config = dict(
    n_layer=18,
    d_model=160,
    n_head=5,
    n_kv_head=1,
    head_dim=32,
    d_mlp=448,
    vocab_size=32000,
    activation='swiglu',
    norm='rmsnorm',
    norm_place='pre',
    norm_eps=1e-05,
    positions='rope',
    rope_base=10000.0,
    rope_fraction=1.0,
    qk_norm=False,
    attn_scale=0.177,
    bias='all',
    tie_embeddings=False,
    parallel_block=False,
    extras=['capped logits'],
    init='orth',
    init_std_qkv=0.0285,
    init_std_o=0.00475,
    init_std_up=0.0285,
    init_std_down=0.00284,
    optimizer='muon_variant',
    lr=0.00728,
    lr_mult_o=3.0,
    beta1=0.95,
    lr_head=0.0156,
    grad_clip=1.0,
    warmup_steps=200,
    schedule='wsd',
    decay_fraction=0.716,
    decay_shape='linear',
    final_lr_fraction=0.0,
    batch_tokens=65536,
    seq_len=256,
    doc_mask=True,
    train_tokens=333200000,
    steps=5085,
    dataset='wikipedia_en',
)
MLP neurons of a small language model. Each row is named by its layer, matrix (gate and up: input weights) and neuron, and shows model dimensions 0-159. Each number is 128 + 32 x the weight over its row's rms, rounded and kept within 0 to 255. Numbers have three digits each. A neuron's up and down rows have the sign that makes its largest values positive.
Before each neuron's rows, "fires on" lists the tokens most often at its 100 highest values on Wikipedia text that the model never trained on.

fires on: " to", ":", " =", " |", " as", "."
L8.gate63:101123170127098156105114161134057114180087182113178125079117099132070138125108126146124169129181144174106140173076090136185148089052074121142169121198139045194123164112173142088111131128057159082110116122161070137136176094150134203123120106173122126165123089069085144156158086126148150148183121132138112136084157112101164105117091136152134067152113173178133153130097088129126094153145158133125137145145145158103081115121110130092099109105164139116152149112162079165083138138140122
L8.up63:126135134101076144113108165145105175216092153133175131148193180187151153144058152154101137137173091186103136139124109186206129146119128109120121135138086081174087174126214150116104099091134159099152122114169139130150164094182100160102120116152113133138090150130118171154077163120097138140184135144141135116090188178168136112143137147084055108134098213113132158164128133118099087106137129089105127117118132157137138137086158112094139122152112074151165138060173080159111114150166141

fires on: " |", "|", " –"
L13.gate92:114181119112147128106124090150093114131129049104117155150130163131125132129143172177168150111111181134113119119162121117065079131120118148169135077108120116116126167107151156121118097074102105087130108115142136160108114152101140132132099131121111124093110110128096138164169025116085105151169116134169144183112063174167121151129133155071210079153072097063178157157105103076132036092181101095103153182123100115153104142100059145188125075115134143134109098100101117133123127134090062
L13.up92:127149192148154165122108117147097102127176095134068120170108172154185150171057156121176106130139136165111160146131143118118112128080148182116183112093133125134090147110152133034139087119142128098126089100095141125167105050141170115118170125150146132157080140151083204136134117055094151126126121110186154150157140169144132137186070104105068131138105101215162194114126093144128096131172077120067100134107137118156102109095101095163170159174095141151135149120147147150112088167138132

fires on: " is", " was", "s"
L13.gate344:186105124135156127108141106151084105096075179089154076104165066138132094119167131093154186152124140137128154129115152171158051137153168090168162137143194161166116105074135069151125140187106090138106176169075093105125155180115120145122088105099109121120134094132099174154158086111180186162151167124147089083138130166175075123165158080104159141096134126132111101119102112061183091106103111142099152103125164121188167110122171158190069160143125140162106172107114097147091115117155116
L13.up344:155118112105125148183103130172150121122218132110165125115113127105129152132113172108148125101131149158145182086171075148144150143079130113092144108023130145106129134172083131141141164114150078177184103147132098184163128184137121145163114138172098116159211112167109212071128081183052119120091175103104094166073134133143125179097145091098073121149169138089090131153136091130092126140145140135090171196105128110113129100123108108169108144113122126125126199132159154102108128119086134

fires on: " of", " in", ":", " to"
L9.gate61:074116075097181098150109118141168153165106175147142080174082174162176119114120095141162000107163142141140125126137125106084104109107104095117089087122145066158089139151061107148110156151138175170139166121128127139126123163148144130068109119193127107119051126135164161178093150167145127140156160108090141101166103159149156119084105141168096158140150137082122079061128123130075115171123104116079144154159101104160128154174102141103108137136098171160135168079126093146130116145192107
L9.up61:146156070133130110110063168123157120082106065158115096174136182100082075124102088156160099109133078168114147129103140128109155126099159145223157172108138056101119092116130109148079141132172127128098124095147142110152103117180175162156126146136142111139154158134125081135118164072125140129122123141117116084169115179150222095164166119083081167074169111159140163118093130156101123147107106172109191144158120207167106103088075129106097143124164146137143185109068085108150126148097122

fires on: " while", " by", " to", " before", " and", ","
L8.gate309:136094116060121126108143089114089141091087057165181091156106145165074136165082108148112143167142105184159138153122117163132125152139083144123114126155114106135106101096167133101151153117116116136145117105182148163175080083105108161102138056231092127148109114121137129126132089110069145133140085085121141140115123099099133194104127056161095170037115074149163124174101151064088083134136132140101075126171181192103155122113131139118107105165137161092111134145074112110173106117150155
L8.up309:168027123165153075128115078095103123175145085098138099129112120163109162111109105117093057172131094110147168149132166170130125092174126078076097161169127157119161124126104148116101165132092169115146197081213144144079109132118150125157116209164097112131104151038165114114084138167108163113170144208148121158082151096118133111104153161174082151166127118141114126115124177166141079137099125115109150137129174159157136100089130141135107165179149103123102110135156111111162137154165173

fires on: " in", " for", " than", " to"
L15.gate216:121104116128108140135181158220137142118075060086121075077130121147136125148123162164165077118082150117125066173113111158115144169089142151147161122166110093089148126118093133130106164120109138141148181174134133160118116102161099178122107100117125202149092077095146063134142131143109146152157104168128052109124100129123098109154132140141103148117122116092123132114118106117144064053111063121209152111108118129132192154142178143067162123120209102108151124099131106171196067128139080
L15.up216:085112157104162140191140102141137173144130048168112143116160089125085111128125142142108081135114113127164081096114158135129143100157147178105130140162203120121121133149153072104134118114150124176099163160153194064134142165054119128091178128160103122149181072123156186137138126130180129109140125144136136115091110112103125153091140094155146146123184086142116203101142119175132116156067073096095140076128045162118155136105127177192115059163110094203066150128119162135150121122140125

fires on: ",", " and", "=", "(", "+", " into"
L9.gate74:098118168112167162116126089087125161125091119141182092097092141156167157143098133152144059191159118175102101137111160176183125068178134104093157154139137126099159089108198106145119112122134119135186163130166147135135178117110172138175121147138160109104065152109124138137146182194134118178161092223150138095152176158116180123102059134124125103160138106142140143110120111111124148101133135133091097141145181085167081094114134136120199096103141124069153086067156107133164163167198126
L9.up74:112136140122187100111133138119094138152108130109091182154184130096121089104099137152118125147122096080127210110138151151152095082096104061081176134123101129120123160138084201161145157152120144117080110107138161186152122133160099134086123173120149078124117119161113127145079149165108120119170144099133176097113132113124133130133129121061140185124148104100107140175230122131165141152146117049107141145194185134097179147097176103066156201139106107082174143094148117176099061162142131

fires on: " a", " A", "A", "s"
L12.gate44:096114078150102154162109125135149117087177165140136198175158089174152111150097091125182095152139180132121117124082163180075139149162127094100091089146125117169173131138069105140101129173128098117176140134139121134097122135109134175144134121115148152061098135119080183188108104116076159069127128159088185177121099134148028056106167067131195196141082139106135110150075150116148132107133186160072156118128157163165170132099116155153116140088131116115118119122136175115139134127101146
L12.up44:134104128116078097202095077127142105111128165065121137166136153140136124110095133131148092128162131136131172089141128149210108033179176136127110097124115128188143169178160149074100125155148145127162125209090141170123133125163066148140103153169059092107134170183152126154142143163111121064107149177107088104088125104114050102128122110234172122104110115145154096178060130139107137172122147142114142113083127119117114113131136148139124170094143134153136154170135179115172106128129104

fires on: " /", " de", " to", " for", " of"
L9.gate83:113056106135149076169128132090092119149161122153085113119093160074065127108104094110190153141136186092155094162123145191085104185078090126135114156143128134136136115157131111125147134161056143074081162123122137108200198153163141110118134112128136130103121139088106132129119095167163176139144103126153085129143127127168146073143093099161141092108098125146144057145129164106030146063121145115150150144129132115126108137146148102135147084148162121122130107090117026091081195066140153
L9.up83:075139138074136125141142101127103178115098093116102121166100153130136108093129109159137117161120146163121099173073209151090217103175100140154134102149139144113138120080100065148062125154108128122140105128150137089148149132126080122138186129127155128158127169159101132110165182156081060116134112183146097109110135117120148097137099137100170075137136107118162143095095064105164130101082166154138120061140116130089107207112184160114162208133170138106077179080126124100109172096065170

fires on: " of", ",", " to", " played", " by"
L11.gate337:161147092112117126135150092150101092138166208137187099047107162128057125136126125115177082121159129116151089068127136142106089094177154138155107169163179118148119132109158153102089147177181118115156141079107091166145107142117130112120114108182112118123135127092169091137154128032180138090188040104073148101140119073113153049132163120124126130104220142110143122083154153184101151132117122127139129163174134121166160121125108129105142160163125172114127121153077106147140096154116172
L11.up337:119075086136138138094130070140131111072134170212157081127163142126082123154137153126089159082113034178112126134105194170130078071136163080125093065114127136195107082173067104114114107102109102119122159145117164163158111174099037131158087151109112140075088109164099106106104135112152123136107132098167155129134158121087152078151117126126186156176103125112116162096140148093120142183094141157113141128124144105178102100149114140107188113094173109149108182169150112140159128083122145

fires on: " re", " it", " is", " It", " there", " There"
L11.gate64:144108145116107126124169225061148069085133167082109063106132101113192115124144106145115116146092196133124154154141165099150137157157128142139098100146155118166108196067095117159123162137103116072179127101122103116163106101138122135129184132101156077129180066138113092130140086111061083146114160183150115134084153162145117098123141080149141213113181116175123154145118130097140162124090131117108150137073119069160150114188106096167157121111157146194117157078090101139124128085154145
L11.up64:158158143138182177112114166106155157103141162111124116123167121145154110131161159152074136140074110069158144125162068126106103120123169078133157131133113080115069087099119162121125182153079119151227143154165109120146151118159148119203067175120116149137098167152165148075197162122126102180148142138154042154130131145099131098135176104073136118093118155196164119143096153098152116125152112112064148137128126153106111116127107205106068176116191155127141161121101110100133172153090155

fires on: " |", "s", "bi", "==="
L8.gate71:103135157103123134176119078118117114117094136128146127130159117136149110106034144121145115075102096102064082116226170154059152097131192080160101128127069113130047130124107171148117176129130125158136135143160075103135142113138123157172091109134120161158130161134101166100127120098141118159102174160197154075083074122145154131152134125138140101158114053104160172136070157117122051128087115102100155144104113129080165138132151139113073133102111124117115179124052135113141146183079156
L8.up71:112183206143139090127146128185143121119131120132117121182111139136142126160119176086130171159169175095122171068087096090094160157124113155182098132112144132110115133133199093220139116151108112139109102119107050093210147127107127138115129098158143146137125156157134090104176122159092113173105133152157092089174115081147177142121078126184090147147121144147124158151123176138114036132140094158038113150090138148126162106148107129149162199135117173121167148112110143151099159118129060

fires on: " as", " of", " to", " by"
L9.gate428:170122150128132164122159093165084113167171117149145152116161172110054143120109136111132089110120112178136193150030192177104103116143093073100098133120177094193113121118094110068107116118106166203083073062145139094137120083163101087114136130125120143151108164158153124200163174134164194090114104139107105150195172102161114138139085162126206074102124128084071107127146150084095118143145109135124194126112122133106100157096135127122091096120143136133097156139109104136122114113139141
L9.up428:119096121126135169108102122171111127151156125149118025135136144114153093145120158112087116166099111141116162166131142131129133147137146098095093134146147071173103112129089113091076117091085140161131077069105133046149128121147138078134165110135079167120118169143090075202123219119108123134157092120157125165190209156152191110174137111114210131112075098130098149139149135129125120124090081082179143079123156114163122107154059152080131179138169161106120156107136121139090138105095151

fires on: " to", "==", ",", " |", " and"
L8.gate314:165101157121124093092102120127120140128133050151124106176135138142065096104085177172169140080149092125131110093092072095199124117155170125153104082132107062106118103091153156099144162141112106145125158167162136085159174107147190093128105121165102074131079106112123126145100105122124168150174111167068140099097101066096192124154157068106091114057138103102110167128110192112084154171141166096142163116164201081111160131147081147123147090153101152075130146102130076131118154142115129
L8.up314:165134135182104112129115138134130137123109094129139130073118064097149160054086141193127045167170118087146173136102114135099072115131158136144183150145122141062088112125086188114146099152098129147013115137116107112158131106114119125144116125092061148151103125135141081142118165153156157072158217131105159128099170095085120126145118144165085205162158116121144153133136096223067089145132131122153163149135156191153150138137117121116174156165170135141103121095146139145113128129133115

fires on: " and", " in", " to", " or", ".", " where"
L7.gate60:101110136109175147159105110124101093162141078114100118130130129110115153130092142121110121123141136132145077097183094103108151138172137143184134134167110000108100151115135101161110178163157183101187143089116092149147161135133131178114145110138138108127088143123088079153091174142114132114096098194104162083156122147105134155152122121116117117151163128107097105113129122151120141139056111087152076103138160189183125052105186093022159156142176107122147170155194108132168185121139116
L7.up60:074126109172142129157146109115145176131181117110183124092165139119089133132078117212122085150117059102119137116157135133123092163167136160091137205116148118133070174124110077174102114171156131091141158096167149071103169089108088133092170114101120073085131188128118084149098168119108112133113130102069114054116104172118102173199151130138101119166155092176123117141105156126095127130130073144119117106197153168178160093098125125115151081129182089139174131130166081122150156106084107

fires on: ",", ".", "|", " |"
L12.gate133:187098139111164121082131127118102139100134112132167121107173172120094119098164162111114092185126133182119106170110142093120108111160198138116155156166098117145088135153085131116156124171135113122119108159115135150077132104109126136156098181101176107109127128149157169120088092103155074163096077119121148157169079106129169135157129109133146092049087130135106172164124108048099088134140084169131178176158181077095082082103134192141108176109057236067129132125108100125148140096137136
L12.up133:177155122097148080081167189104073140174148149038099153035052094124138122058111153073136153122148116150113148166135069122103104114136086125181089161094122118208130081152101159088150131140097140140123138124091123138105184151117138099045090087087138164136162101094132125136119082148164117091105147073104181132111102167106166128146119155092120145160117133112120162121067102181084073138093117149146127138138178099104125144125145153184127176109113153135146095123139165124142106117097117

fires on: " in", " of", ":", " from", " to"
L12.gate32:147121122141092141106079145122072175141149095079143193132122160154189078079085158164077109084115106146090126185133134119136184125124141113194163132087174070161166145115168076141138130139133167172133116185183139194144146139164133107148101160136117090116127172159166128142165127101168115154121141140140123162176179151132130111130145166111128130107133098092143122085138172131073120192105106173101131085132169132232171111121133138122132104127145096085116195195170107097077151108170101
L12.up32:103122127090112103132070086150136141094124143052188102098160113144114141140128157100124127104125116113221129156172138157171214162094119138134104078119179131131113157131152074143082150117091057074159074121134163108100118152132134149113152108160142146112130167207117105177115186181156120149131095166062089151168108146152141161162137121120104095156180111120197078104117113175125147163127078116140101111116060172159126101102096134116143099140150104148136139064153128144153103202147091

fires on: " |", "N", "|", "-"
L12.gate413:127183136095126125097131123115138154130018094118138105128096157158154205099138164151108116104076151136172098165124132117147125126193106110131184105110121187110135150172101163184099123087103142100122138167091129103094137110130084080115106118133165171127142113080078102122171127096107189149118118213136095142132145186187107117187149173091173088155087150076118115136189122081093094098177094114119107132129136112147126104132117072097117125171165080159185175100158164132132174110130096
L12.up413:163118158165143123068150191096195132148091116085092124139148084180202105125096194109172148134142097089127150119107137122125152116155202155190135095102193133133140118120099159138159126135159143077155105138069127113170131087196142114118152128106149161125117129108127126134090150081139136144142123151161129121193100172111102149116103163110103164169109109152145174122219095169106080184154102101138168091100127068152114112107132090124144103122151054135120095073180147123137138077203113